config.yaml
n_head: 12
head_dim: 32
activation: "swiglu"
tie_embeddings: false
lr_mult_down: 1.5
final_lr_fraction: 0.03
batch_tokens: 32768
seq_len: 384
train_tokens: 357900000
steps: 10923
MLP neurons of a small language model. Each row is named by its layer, matrix (gate and up: input weights; down: output weights) and neuron, and shows model dimensions 0-255. Each number is 500 + 50 x the weight over its row's rms, rounded and kept within 0 to 999. Numbers have three digits each. A neuron's up and down rows have the sign that makes its largest values positive.
After each neuron's rows, "fires on" lists the tokens most often at its 100 highest values on Wikipedia text that the model never trained on; "fires before" lists the tokens most often just after its 100 highest values on Wikipedia text that the model never trained on.

L12.gate351:541480413528489543478484544485488549523521414506499535548569539480436431441481509455643403364430510488415549520471522424539580416531473493507584553607546462386461509483555530592535529501453429501460458500489520513550577452497500476470504518529511408546463498435570497652478508422612507535471587443462474599537531487608601465426486538475497487466512526522476532552539586524480550465436460489474533570522503586454475559436500491496509431589482472455533549517504490505577559425490526452567534508596568509573533529530532503565516518506575479494519391505363487522482494533468499425439543542572534571557522592552502420457457516545529505503512586453424534433540534456439492471508493524494555539476487416504449483448485514497468434547433572499547497473547435541521518555442476
L12.up351:541486495492503494488572499551467477587559548508574427561485491513585605524502452491561439402491503574527528476405543518506535421549528427501456634420437518474559501384488518494440450488476460525468598503501552561485591468524573419360475516470492446443564521465505560598513549484530546497503509427534428543550514599592511632433482450492501448519505424480500454579628547437425492408573524460500532544511531505435446499527454469403521450521526494550475526471475415541527447457501533463453509467481549444487527530446525453523501564466481460499602416634490444448485550472467447484538574475522549483425504561539564478467480523684493446524496525481520377492510473569556522469504526476527518475527485437510471468499515513531469516488463532458491506498476426584518583471469484
L12.down351:384491521462559502540510465524467518554519562560523525551523595475498480494555524478555527547541530512577388520544482473451536591480453458439470452556528547553420549499531447513539438588476457432433488466498508459443443548545529517532569570430468547518431445397436548382530357463414611481479420489514496488538468472442497474553430478407435588518467467469513384452489509495426472446488561473454556485479470521474440458415468551438476448454471576464553490439398521475443467551601446534444519404528578521471486504533500480510509441532457474468495517453523485506536547523442531455471528510479578501536516357476532487500487567435494481493609522611463543507493439521592484452511549478473553406496548465392416505532464508574525552471550529496500430445500585509457575556577506
fires on: "1"
fires before: "9"

L2.gate340:496481578508521557413489563500548438524537459425588384495453497436401544544502513492537482511638476445344495517461529527485509598463535394489458473415578523512563420509515504501541506565529440476578540419512484455416460425526517535539549415549496489422412496427508535534497506557493526560428464498493512426539454510547480540553575471511571479525448452565536530497520482423523511524518494533493517483541483549608451411563474526423450511497424458491506467460458518456490520513572546512518491573430511505542463508457381458500533481397564526511522612567501488509442498483495472488484457490447495572564513553629539528501372513556497486552450509585555507441433498469481535403476449502455511486441488519429509516508472529522415466543584401522473409383444515522471409472412492
L2.up340:515462589463551451350499445513540529458430537499414527461493560455545534469487515513545489399405485528517340513434554424509519434539514570451505511577504625550520584442475541515485479486528564500464519458497525450556517400520559454484553488553504574582441463501483531488401450452513446483549572495418563540466494527455488491447526438522420447515480448474515486508501502529498463519498553422455486502538503484570606513473478482418447484567471439591488499497500501496512578404493501462450522529577423481538503477456378437531444521430522527527505519497483520417493531594617505554436466623574428611485458584564482520494546447458585523460509469571456563595470507501530477579487477435526541598539494434517573571503522480547505524551600518557554475486532458561516546519491443
L2.down340:547508508425494375487421404412506484524496496452549424549417551452480503431533541458643518545472543489448547542500538523488425532496409463594491459424517409524535506499529494377543550543455474407555399475532525478420536409452465487529503439444532484468425489450462450489510529510506561511468503438475469463535442519570455505458529495443602443530513419533412505521466460534585506469519531574548470466568444510533431525521485542441485551478535443500456534507503486505530532517446519512443534552524522447456621429522501395440472562454478533569533436485513503466533517459492467507511524484496565603419522571560480469414382597488436488417508501427533514413395530441418542407505545510506408466460457521442520602455528529507434481449556382466482473491525487426441453490468522
fires on: "\n"
fires before: "\n", "-", "|", " "

L7.gate88:453434600364402506557567548493532540482445501567536502534522513526524422493597505586498513566510522484475576534432453583476521500437490524461514619534554518489530353481470479467482417502438441501471551523510522511489283483478474595449544522527511526441551493468586540547582560537460455488532553510458585579385538527449525549516442478482465526559512509612466499509608502509464478496486483416472553423408554556548456576496428431551512507588497511515525474513497438538512483566470526389445489438472540453457537466500461516486487488470449496547471589491354541515484582486548471494451445458459517460508537518584513496540509496464432497501507457487591574556462473598457452535539522543480508481541490538481479420421432552482486457465476477525534440513518472544562439526559440
L7.up88:416504507460388501497529568434512450433454433463652502427448500618566485540487583401535498532443610487480596511537461552494499579512498502569519553509606484525469484458485471522537577499427446523511499494540413513503484557451503636564568522520639498511542477508594584485593494518543441440559488542475590555433560581475500567564538449486475502603520466583556429489535517495450550452506491490549504419526545605547440506483430493524533482537405484509460495458503502476461449509502447443466455470422471487448514554530534501452526490488507503542452506483405475549403578526523432469474496428497493455443539496487482449510486506529447512490443513471658557563448549612499466510509509598542489472535490559468492508473414507471486416395472524461431477528499570490456473450488547
L7.down88:485474474182495533497547539494447478469550523508468489436470486551472522525459529511551459450517478466493610479458448568464459462546493464535509425534519499498508573451506490544487462453497501450434466454459499615518480544453462506477465511500555570487496481562499542483538514552511451520553518455512461523473543522331422458549493505529529538558455527424560461629455481519486525566506479500537513532563513513540460686498513597533495509498496470482398510492534524533607456478425516506519567481371614486484476556504522423499479535514532492477475483517532475498594508485477517501506515382512485436450531454469473418508517561548504477530546486528481479514513552477508549493480493524546464541514470509498518513537285492493482523391518500525550552521444598513548537414509499
fires on: ".", " |"
fires before: "\n", " The", " They", " He"

L8.gate385:401546400494528543500542567502523562495536477511583557550501514455456538533452446496487461563593537509481483509439535617495529531541447412500493489529483512495557523504511497474544543480443537540486397505485538469579503541462441535467586522467505489491445445438531485537547572494464462513446528469431607471610456578540450496569557554461453496444548484467515565633509515506536442417500559449622568545537457453527524492574473531467468496549480555523526476489481577506545558447481566491599402484495551528510521426480505463423513396427464492615473529506408520521537415479573523443526421467523533452566515530536431544515364572490547403467445498445478424427549538406521475488495513434510557494491540511455455387464495468481486540407458439557582457505506581479508439467364535
L8.up385:404515557394507486531494447415583577491445499424423477526500521439501537482493600515460540519540516584439465510540577452543484562531491507483540565422609452492523528415546480467476480409510390575546461447419541524392485488535442470479471510573556551519493445538538600567523518471595540560435528487541498526504453360483525521532480467485525378528464506566518526450491441425570490534492511469493533507520504456515432496546541440494514544497540412456512571469439554509442522409500482510481559423553529496467510568500578474469464555540505552550467515453501428501496526537569524448461512607518437508417537493554403478528443418469417512494468471446450428534430502556552448410504505447481494490466398513432648423554499403495430495496486547411569491574583491475509478555506531
L8.down385:549509503295555441494516535515508462543423507512500526513511583463429539508603637494493590445417475524436458471517590477468445505529533510512489520506540518460460506424453484573554457474577444488481585496528539562496459445523565462469440435492603511450486483485497512504518497562510537468455502496475505470459461445558524423446471491495494524562444563548496459551544477560569492509505525556409472497539573549507516545464460536557546523503431507555507478462463474596477400480487462504460486573446528527480429467605551494435475564518562629507506444606486457546568431590478436583544549509416460505466577456528429484471496488499427506477548528504451584627573526618461470439386464531594437475478516473583574612497541493531512449478461451517527490512469490467550409483489443
fires on: "\n", " \""
fires before: "\n"

L10.gate678:451508656479488529533524555459519586540440514424531531567494608571473486498507515517470560445450571498364606591444496465579479488399478467455527536480508436559494482529513509435532491574501482527496517574480408500425529454444507426559481490542460400510437479474504473492485549509410555466521490539423545459499505530554472567508443432473466574472527549491471437489433533524487523472476443493508486553502427488494542519424497535562551478485497530511466497564533499511570515424591549538483535472458514377523580491461475527527505440487512436541493497493519451554516474413520603487395518460557559483573473551527589467550478571486417576427575567552464496591547446529434550379452482568482503542531551535441453571569640430547474527403520529427476595472504452478589522494470551
L10.up678:411560442495408579426472535516492630420549438492432487479507474468520452524480460491556486441487565526472471577486413515505463503518482442563544524463480496478532502510489450505509575516489521574605447572524545497581512484414547514454455542520480454433567476460512545517443486521516595364493460509500486425467519559500491494501492431472545415515472477573520452546479490456483472572481636408455442461548569463469476521525424553496508481549548518493523455517471593446439449499463444466483494408431443553537549487457458523494523467486540454495594536481553474409450528469546422414494492468503627519551506506559489461429505485489650434541485558516531395589482458413599450400569455475473491524493567495556485505480423473491566502472556513424518460414483426478461388373536467
L10.down678:494486593517596517484599544445479528440428561565612531554543576529476494487491548431517587581487387488481562496463561544453500551501488463533399555592523484603444510497536491486554472567517530425502500589458472531474473467539474520519494453518512452525506550527451487519499393488509531552426500542526588603490589472484526575425469492462476558542462631485551508485528571529536489502452509539522509456449429442423554474452574447457461411408594441542497457505423530531562490462490476522532516537427562459461379463418515464515510441456445459531404463560479444503404562563456620536526520492556494441511458476479536509535436441531479519514540440558427566560464494616436449470492452549481488510441529511547520600463440484499407625532534508492484464505529499467487481537571434
fires on: "1", "9"
fires before: "9", "8", "7", "6"

L12.gate262:417528577415522553429472463495498443483472557554452482505530462488430455549615465536422447494477439557490522526530437519547401495541419515502529468429517577481440545496593473440419445473561504420482552495444529506610458525433481418533556499514585571509383492457506447526468476445538655433534548382557430531554480495519528510535510492515557620464559524486390517492500532429526473485485502467513454462532527402596476530470517455585532551439538490569508491528481448502503489504442512520498555411473507442444482490519391519517425531536554525455506424434500486496564513381476495470540497495457486518571463480568450436465449489529444376515515505545513440482453508549591471545431508547422453417510548505486502511538482399497528507460446515571501450446539432516365521601471472
L12.up262:450511481398485469582561522499518489469441461586485520452477550547479499539520519440497482535418495393518431467410477540530448504554530625496499533408525513532480536469595502491413456464583480452393498541525488393468501517521474520574454469579509578491422625417477494502540513522471530401484422529470567517545442491557572492570432492527483501534488433560399458465511444495461466575552517548538492416503416472547428542440515530637531538578519572533493489501466539459553596481511539505494519568640481433386389441522550469498498501411531528508483560466511496448573500450465490496456529524453496524464530507518524457577481504481410481557510428539423454577374481570533501440580587490516477479502537488538472448564434531563510498518481430545559565442496549522498545499585528
L12.down262:442466461384476430457583478491503480467473522407553480497516450496449454485516425534587564575542420406445439565471462497445507492571461468481459584496588485560523451490536536544520532451502550636538494402485508573455510422568478434427502431524491441551524537605501403617523508648539465552548502470419557491559500522544431517508518478530500495519474506488510459588497531437428488473548545530543546450503527445492463466443618545540558528509508530483542509465493471504408445546462482492484470502406471503576499569528500509528440521466493479505488551571445430551585537508514496493458569579550505535485463509453452430494562558470462549524499529379489465536679528449554464503419476530515454491567495517543503425471396610462548463481542566568440513524450540549516471423470554
fires on: "\n", "ed"
fires before: "|", " to"

L10.gate610:509515507534626474500434524553517526500409462466460519463511471551469420521508591530480502497439559550507589520399560489542548389469490494588446513558479515467519509490482532469537490597479608524588441586473499450508475455577543452486496454505508468555435413504548523500494489473427485468482654478562555553421476463574441496372422615555475498479608492467495551523550511569413522538440538476601438451452516483462433525580406575485430498593421464483506458481459496393490550513565488513496484523499488507465582605519518514539472477518465522451456559436429443510543509485492503451484532479517450518545465549529485525436359504524528583481459467452504481525515385544561432425554442540535503515450507553535611485544515475558569563426494483446527506507563561506413460485517538
L10.up610:571426520516473504471465562489519554491541427418400544525546531452494498461426405529451445591565541453430469552444489605497461512506526517507467497478494356563578502486397511487514449407498438517514523482488470410534557405488471433472564520430522515418503460455595488562493533410465540502510594514484509445476495493572513521466439456471595517555452486512522476507557559500487479539501468510526447542464544589453498553492500517507471521527486475463485342506580590409519580558462454606625509465475439471542512505454475421459586440522436453441496559582511571563625563513526507482505533419509469466618463507568581437533522452523585454516513538532546440577455474554482551486565478505515517412458546520506460403551501450554528442572538544508565512482539531531460539501497449
L10.down610:508576463501556524572504555447464504582476561488524507489558573463380531498448464552586526534417513494523496503523447561481468472458521484441425422604470463566475476428401502550533482499463508458508448555512549458434525444487519523482507539592433479504468602479498451560468491377519525527537488523439498634593528437444518519457501509496495456494639481514556550417527522571422497514521473515468433492461543381583493377430570482534494523503485554498481581509454545560504438449459591509397589493490488489491467487505503421505566430495543563449528552513541524412504501514446491480519516405472489484473491469550566496450564438477493554428495492429419463478529569529361499484503613493533427538527473443493478560502570468604435513464505555447521582471510413411554579502439542
fires on: "1"
fires before: "9", "8", "5"

L2.gate690:549575447494458465424574401516352523496540537513684553567444596511495495464482486550550480507479540609515567499466604478496581584486499492505535565543543562491463503518527448474437563526452523530522515535526587504464486519491613469517522565494451461493557377461557491491432469489530448446461507546546479469535473503481492552534580494424402453486478584571482550456457425439487492480458557512493550449392487505518530559471542516542449516428519430501503503474525553520483536529552592463482529466468467473503433389388423552526509479435520516503540455523425482540509589447541522452542463521517526544470567523481445546486420477438541419444526522376527439547474488523491442452564547536483449338583497582446516539499460458564513534506500442555501515475478524363536523518499528
L2.up690:512466398476528433515563566538395480489518483534587521602484497495431482430536506465465551494551555517595475500606501485551601539524478558472535455527470499495429468496516480461400525525394532475537530513554573447387518435589509496524496405454499558503419477528532500454521452530515505495554520428490544496499498459507496603484542411435425446492561588532542519520525456512536508558474536550555471462569527498443535563508515453456425546552541530479415481448622593567477531533518481528442498488465461533571483455462446494500559485508496516421553416521493527606589542494526543510511530479593403442451578469484530549484477522539401536435574523553439423439465466553426444416523503459468394390529535506390544519452465513495552491466496420580524595521505507430573448598463483
L2.down690:454463500490450496498524504581453453512513485568389508551456420512468598509545488549502493445451542506529486491503451514535443419529467491463505473511484599476460492478435470395558499512458464557440479436467472475505599548473481514615533394493496555450450425589569532476585532546455461471492524383482552487511533525437418426389502518534548554537565419528465433544602585541522575504494506490521420457495558498528481576421449500556516462548526467457462529537384438607581540534492536556490539480488596499515495530480556477484477474512444548646482415514557473554541492643488506556524507481508508463419518460510458428457485482614471543351516423590475510469602524524539521457466509538530520517492471474599519427442517577524512478494584539457475469555524567534458513498522432
fires on: "\"", ")", " season", "."
fires before: " |", " (", "\n"

L8.gate487:486489530426518503446444463425543450534480560542452484482586462458456522532518436603552462349513549537485573459489479436561486515487555567510502428530481385496602478585490430424482455461544472525463546488553443533526462524497560513576562516483470513593449487494402429507614536426424523488465450458556474402467522395564487434431475540596435437458459494561463534471473512528457520510549548480481471490527428557578497521553484532507518527524523517468460534437539495489402564463593496418595492510472542408503517487464542559629443557487618472442521496383475479497560446517568534527517442478407420450517554450538459484503500486542565508587557542528570439506486480375469498516447549526552484415515549541474534544494495465479463576520492431524482557517561450526417513474445434
L8.up487:476558481585609588559528491449620524484465562557471447517508547431428550555468504472490507477467475544468478546454475470573443400558530510505512506433453504452430556455526491448547490550413575522544473490579523613552569411630546521481486499463499532553469566506519521516447459485422524548463569543469421494452556458537490469519433499523395534532420435574508542583476477452486450566584517533508592525429475392514556525511538520451501423509470505560504507443507586545550447610482518514438573512535600488495481510531586477497554451436531572495417584541539509513556478470482488492527498490414546463474432634471458619521498573548563577493553517593433449583433483481536521524550472492444508438494563479518512513533476477564529508576540443430539469505575539489442557509496416
L8.down487:468469585431505513447532467437554443444424451457483517470479427537531422560444462468598511525488486519454458488532420479569366502528551500595474501411550454497477545586498505456514530540496441550571536436510504543586513476486444525499598457481460453480441535513469525491491555507543516486443437532480511489441502502454508415448413511526423433500543482497465476490534499534554489560526489619498646485548501490520503534439372432476493490545503466531485517533536486547478464468495524482513539446468542435578453558600587470460364504442462477528460422497497439394547562475483517463522443588498518525516536561440647436396450492535467464489504487435520418524564511442503475573401504472537469448518513418500467461400536516515520511480565512483480485606370470423574572384491485
fires on: "\n"
fires before: "|", "\n", ",", "."

L10.gate600:543496531450451506525580463491484494626450464474469444532414588579494472527463491528610437513498505413408454533495556511602510472535421558591565501500435462540594460598471444501485604570457471548434579530519498452515485520576552539553618501563462527585497596498495552554499485406472453482435478408351435517525410535458500438471486509525441490522429485538476463505540550533420472529411481555582411462498509511549488547530479357526421466523471503488540499440517514472529500526474510517534542576481416531481442502460513509534514617493459388490512444526466594487447425349533482455575444421474484441508562506504543496523618471522441468478501502477490437560501549504519541509508494544549445537506563505406514498485571498498522475493500503527489485476597535487491492546568535
L10.up600:562447536389494441475567529587529484544431563625493484559406441462422554481472580586454529510499560509461528465500533450518480539440348532550547474522492527609579509553483411501502586502506531489540485491468478553483461477562549414458638490485532539487601446547489524514630518409506599524487455530470524485466421505499538526511480498546582442473509513503499545496461488455466597457646434594527486578519445470468470443590498489545520470472535513518527545552544433454531460492566476474521451494485458471518455559415571546556519552532472545436466547540471500516509432539500460456407523441433466514439500578468529508556469459520527563501477589506497449532587455497486502523490424475618508477581465565493590566525456501459492525494471496562520572483454499381414423517449472
L10.down600:508389527384522602505495472452599413498583573492481520474517595526484446481547585442470533462471421505519558509555501513495531475526485434508406529541488491453498490464567528522539565503482537451469437433564549499501543592476424493510530557445552386526471518522459459478487493545470450514454524476504616509494554478466567456426498431627528480550466555471474484496468514576557491486461500452458625508528484460501559502461560503470431478399460467505509453420580503529445500457509509509505569586516547490495536398503442463365428530498426416466556583490434495406446480523548575479508590438534439474418484446467446415489545497480479481526545498574449498494547586517536475529487479476469526514612543505544592506546665485531415535567575545507486460447491621515521516519486463
fires on: "1", " ", "2", "0", "8"
fires before: "4", "5", "6", "7"

L6.gate95:458419479439454439469497525559506584532576588453427476510582510436445341558443407536478437572531495490444515411524443420587578545493522485517546524449491489512481542454511537632573419568449480347533543522550515442469516530574562385493574458523450451472517533465581513445454539531464481455581535551416487482503466557467507563590449513439447472506503424458495490555468473507566539513453562502475462538414541454557552496474408476542487616442531436523477456527486445504489453471528492619437476542535497511451575435520406507540527457416433504547459473407505393493551523476436575484559499523489549523545518530449509544541481523404478489486540490506459571527422545533539462508491458532558439440551518463508567564580508501556557448552512449475526535540450487449543484498504468
L6.up95:456438531527523478559562536503521489499493413426562434505517534483486537498502497454478535471398547531457472530440512495536507530497523532591417543578556540495497469448435361429591548565528492496499535586484535499459483444503545363488411419549461479443492457356606548538476500470497507537516528398515535510382559492479507504422524463490513579509469570419465427507464510426475536542482448477479511523545517557456532480477519525432589517526528489551536472501489611402456520532532466475516406550445438499522466381458426497455409391518474533442524462517503457521537482456518450664432441564492547547589477452492392465482506462465461565591449544499450394524457494485551508487482489553489481577441571512540572508542541552559503552447484456508429568495428468536458459488563482
L6.down95:453558440628466478499490485468507521545559463491546501462550466548429528493436486513456515547413539547499464458532550511401468531460551440534469469364422487596533541485385456475493523561585540461472446485497425457551551424540487482440498542457384527496475450444476477526473510484463532539469554496524424509551466553462499536593475478523579590581531518509530512537527513512440450467390510596494573553466466521551451518524511475438594486491432422488509468591507525423460592497439446544471503441400542460521451536451463484462363436412431510558493539497470454505601471481494507515445506533532442519572575584517474396398542476523540504554447521571458411473481564472516517464435456588575453433460455543553502513533531480548523567452475487614429532530494454412434452508552533
fires on: "6", "7", "8", "9", "5"
fires before: " |", ":", "–", "9", "th", "."

L12.gate607:625489566499590465436528495465415475503486532546521509524519460485480561576493493563518520432462429434508466481511470503548400559431522518526444424396495531531571433509504469559465549452511492472439489558406435549522526512553515479545570465557478440504579553555468529576402553468552530516402502573478545409428526525444575505501445539502580414460517474512466499499527566498467495482518462495609523559530501541516582513462508498479539510566549445513496564461423481417452555489426503592523408404457497446430526439539517483428435549512451554499547488467403489419494431489540494500537569523493457480538445625497479519398494520615472452530640530510487510509536534537570554535448565454591557422526539423513522434444450488510576433605490452489597466479565455451553498546506484
L12.up607:489522525538464516483482520444471456529561505474548555584495490549550532514645571490544566551455450499447493601466506550513496543509507583608483633427514525511557452531528467522522391519454553542447545553565534523533501516576522422499524501541513497500474470560574410525586476506508473497516490515495496465475537615474468434406541502466476515439488460506545431469526517486485517594572443522482407486603455529492369472490531531468513457613564463499508579435370508519469494443433390543549493496531498410537423514493454407465504422478483533563500463400538454543565542467480537463547435453473486522503474488482437459512415469490488476517549501446612514454454469482492484495506421356466594370488499493496590486532485408519523559489530435523498515511551536476496393499384460
L12.down607:486623541349562487481545550472430518462515507448482474546506543562525513538546523531578535491441557490452409516566501514471507487453486502547450511426505605502453428490371613467514470567565495540471453409580461535518507611533545529517529496482480550565416557589581496440529500549500534535475507466598544521515562539555479480471498466566428488552466484494514547481474482507542456520503426589565411492484491510476487451463421472439522494539480480464471521585535540605506561523517520522525594508504474469431518513514515529420332489397493474495425493577499474484433527488576504562479670560502468546508520537444516524501507582519478485480573533439542532612587547440450510464465566518466477458463589415474525512578436399485451513476510407454578496516501464532542499458522557
fires on: "\n", " St"
fires before: "|", "."

L6.gate189:502450565511364498582560500483509485454503440417480527567436511545530470494584546494516542528541477499516428490483513499512496484533602466535497545555464461529504565467521464456538500599540533485398526481529485490494541571548504514604550462541583523448478429511519535582450426546546531540454476406456536470492530536405458537511451454498481490489637495540481474565523510517517475452492377493465501478617556533565537574431450500443517472604457502479502558452557397508588464517511530405472506466513507479502467485491562489432492390439520400582457561557420552510507438482445515460544524499486490422505559546497485483513573578480458416502488616509609484497567592537552527433448444483514538462466490562425408417387489466479480457539563503513516506569626431504557522519471619
L6.up189:343551480565435478442486576535443501428489525573450471450510446438507472457528451434435591518549539496494492497484435544505511473552456486490483468493602493560490479568504430413461476561479497586556498510521521528392489535498498439513541457486579485474495440490601544456498445454476473513512498557466478539544460519562453479579488492481523470492528426548411514522574492536495483487428408510540500499484594491503554502478520481423531471456505540514453482517419470498475415455596393553513478587517563426494458477509454496453465440504468551478460496441444485485385485456566484508357407409418463441510495598525459439530435457446444449531472523591557477549446413550500475532416581538407530529435425523509465402504591416497446441468399543479417456494398430526538497418488500
L6.down189:522500478404436505514563527480498538497391540516471461475457407524495490503498423538500583490585402491417695456500500526525466530483464493532491532513573425560522395558500399549494558485468493542454527486472459558508480466500490513485454493499525491457497491568397607511564457585396505571454484494524600463450526556412447538462439435452482542510578460483541412499511483464543485443466435428492479469445576583559567689499464543564533453597482483509452472493439530537534555499438511557436535453401606485468397485544486494518407576538477470453449458490479454499464453501462570446465525502418482418447515494493448438443492601538471451506463508474501537474513519539529509511510472481563570558492485407472484537523467461556488507484450514444563467504435531606560432477470528
fires on: ".", ")."
fires before: "\n", " The", " It", " He", " In"

L2.gate350:568503440484491425449505382405552514547566579540452537466482545515580528455513572500562397392548443477493444546513493514448632413492486520462506474517440587444413551466534414443559541387490574518460514459453527486486526543476472409462502486581512535449415497484502555492527428364481519478569500462471434479441421516518521507421508414543413515532579508456444485541498460502488517498549574539521572501516452496528481579559466512544504523447501507521549490470500471483502548572463491514476577514517468425575549479505498512497386535509486472474510511460472527463592458485512471429431423450509478502547547488509557528395497505483601494509526600570559443543578475556436517617469459437437485561530451469458482486526546441532541478437426530597532585600477489484532623502601482
L2.up350:565627503469506565556505570496517487475404518534509454497567450535419428557506492509588541481453499596537545495436550551462576516433450571445439524454491453725424519458556504486468507574522493530447399421423508569552465539489518424471510481534507488489553439479499456525483582480561398474456570554483476518555581502571467542474579512474525429548470463520555527504548583468589510508500524467516525519500421440527556397540535470532479575413518497552477515529521597493493527549436455545523457482451554467493489551417494590505467473474587562524451493512455535483494509613607528514511422514443453518505547472611440532557522524496531517546461444408481510495413531517494556492487455437540452428478605439481505544544553499563552562513581474463515472512429525565459486519430436
L2.down350:588533466485492550537472516535477426540473480577523479543526473559432550533419483491510455535487474475518342429407460397468554508525517495453552546451530549501506560382541443507505470378517569550484522526520476518524539555503548401468429489591496529557612464496471545420508496451437497536518438467476564535524401512442498503507497464503411447487474515516496520533463534489482488566567410575449591476441484441472528423641378499469592513461512600541566545564522530419510567572449423538513467436479520388475437549559539548456465409480574566479509472453500541446510544468517464526490388449504522474606557461529501447438472473539485456454465492468404488499500477573532483547517523523575542486431509488491515432587428469535574460501522531557540545561445579563468521458531456
fires on: "\n"
fires before: "-", "\n"

L8.gate144:449496457455450432415542520416506566483452466475462530561491434472488506472522495464512532607553467587513504451499531473486448463486467500525566464558435414503505562407437473563564506465460558464462456447484548423440518475482532532564447549495525464466562432525509606555568521495538437623422541488466537579594519557506473536576480416527551488464459490531502458537417444529495340486466573562521563493539571451587523610559491487584447353553413488449576579517585470523505531469405564458443503470542511472484494462467453437435564393532524526495506498561420500550535437505475529532424449586508486426519534526552434503521486499526522481552446450453551493464542527494494527507516470447473501409537613473450514525430426427513463554498488531514559614487507499535455528562438567
L8.up144:492524455438417488514525543438541477526443483525493515472514433499565422521530474487504463533551496517532509539494553573428450515384493475537440444605478425545501544438495398525499513516475445561576515460524498446440514433437565569533528535372569502472445457449456489493549492514491525565522570489534537506635510506573483515547388531481459578581513486598491515449576524499413416540488504538587511566535510484589585599396470531556546458536463474530585535617497449624466615500469439422494575492479569532456545527532445440532530456494486507514552513514411601492378528595550498476521451549515485498395483527571558500451424566538500435533479505473536472467491437469465491461478461548414464490555549472415527407393573482505434476494538468486497500470539530462525481478482521
L8.down144:553528452228500420456579482509490590447451578475517461516519382438482511499524479515481494521557432479521642476520511564569454496502504568513499436581511464530508490513539476481579491461564492482541547500463452598504460460448467555408456475495512459382487463541477561564527490451425502500474466413483542519461539560453393541448408499501470552534529417474492471447459420444525494458419421541507517541471543518601508697516489479475547500585488419516493514498478511462494469458509548574507489493359513553588518404569486529455468472488495483519485446520470500612505523498498485495516581519486488408468546538593500491424545537480478514459498450440531491479510516556505487500498483475529511490480523494491499483492554517467566483459533565495416520568544548510596500491413576
fires on: "\n", "."
fires before: "\n", "-"

L11.gate505:445574510570572520561522398546560494434438448519517537518481527458545440443503521462457588532532513522574594481413419600498461547445576469493529525560463511443555540503591525428472537476467442435539527524542504473475439464505493475474535462494502461442494478587497492501497392481523483446455463593535474494493442543522500510520494501556483489490513508471442510444560478522450514599524534572396577553494490459569495573446568501657499546581584450522497577498492529504519520581452587454487455552467618456489493569462471413460503409537521434472496573516440531404483456484498455513484453530595521465536449547497525522594553400342501499399423439436417517492508576607513468449500466510532479422493530471516458575504535576545506563512590456456479487430560501504582554488524514
L11.up505:573496493491540532499485454555435483513603453551507462444615512504533485465457473419458528432495468474534466521441508481499472435484612490505482479490545505569522546395573525507593574504512499565494609560423575539514513514519371579501513494555491512456489507575549456522471475494402559567519500530482450541469527418588572484535453472482429459496501498495550414536475536483440519589467490506503535408578552440536483494503496455497467504501635400471495579528482509502413440574476506540516460571471465517574539415455451453424524474497460422502552485522457512466537481452504569453544368524539549514475468375489452561493434422520463439474553430470552510504417510536492528479516523505535478475394499403539462461399521558595371502489610573510475511407493412531504461447528575
L11.down505:462490509604403519417442460485479522403458503432540510511443524517429479562554529498428459487475497569509538540523519457511518633538466495518500523542474547585433495487492467391492487459469460551463400516527594528478466538506515476459482482493553421476486476461447456505536454540592400491413336561431531445520548582465514445571472514602437525502573526482534472530486442540487569531529478558477435555490539593515493545374431486539478437501487527422556418522415467503633534467485495509443523500529652481555486536473494479520458513454513547494570452440504441423513512516466533486480623430414471447487527493504559534527371543416464516494579470521485552508370504483507476446543499447566403498441521564438554482457463561480452522450576507474526480469528515434480559493480470
fires on: ".", "6", "4", "7", "3"
fires before: "3", "9", "5", "0", "6"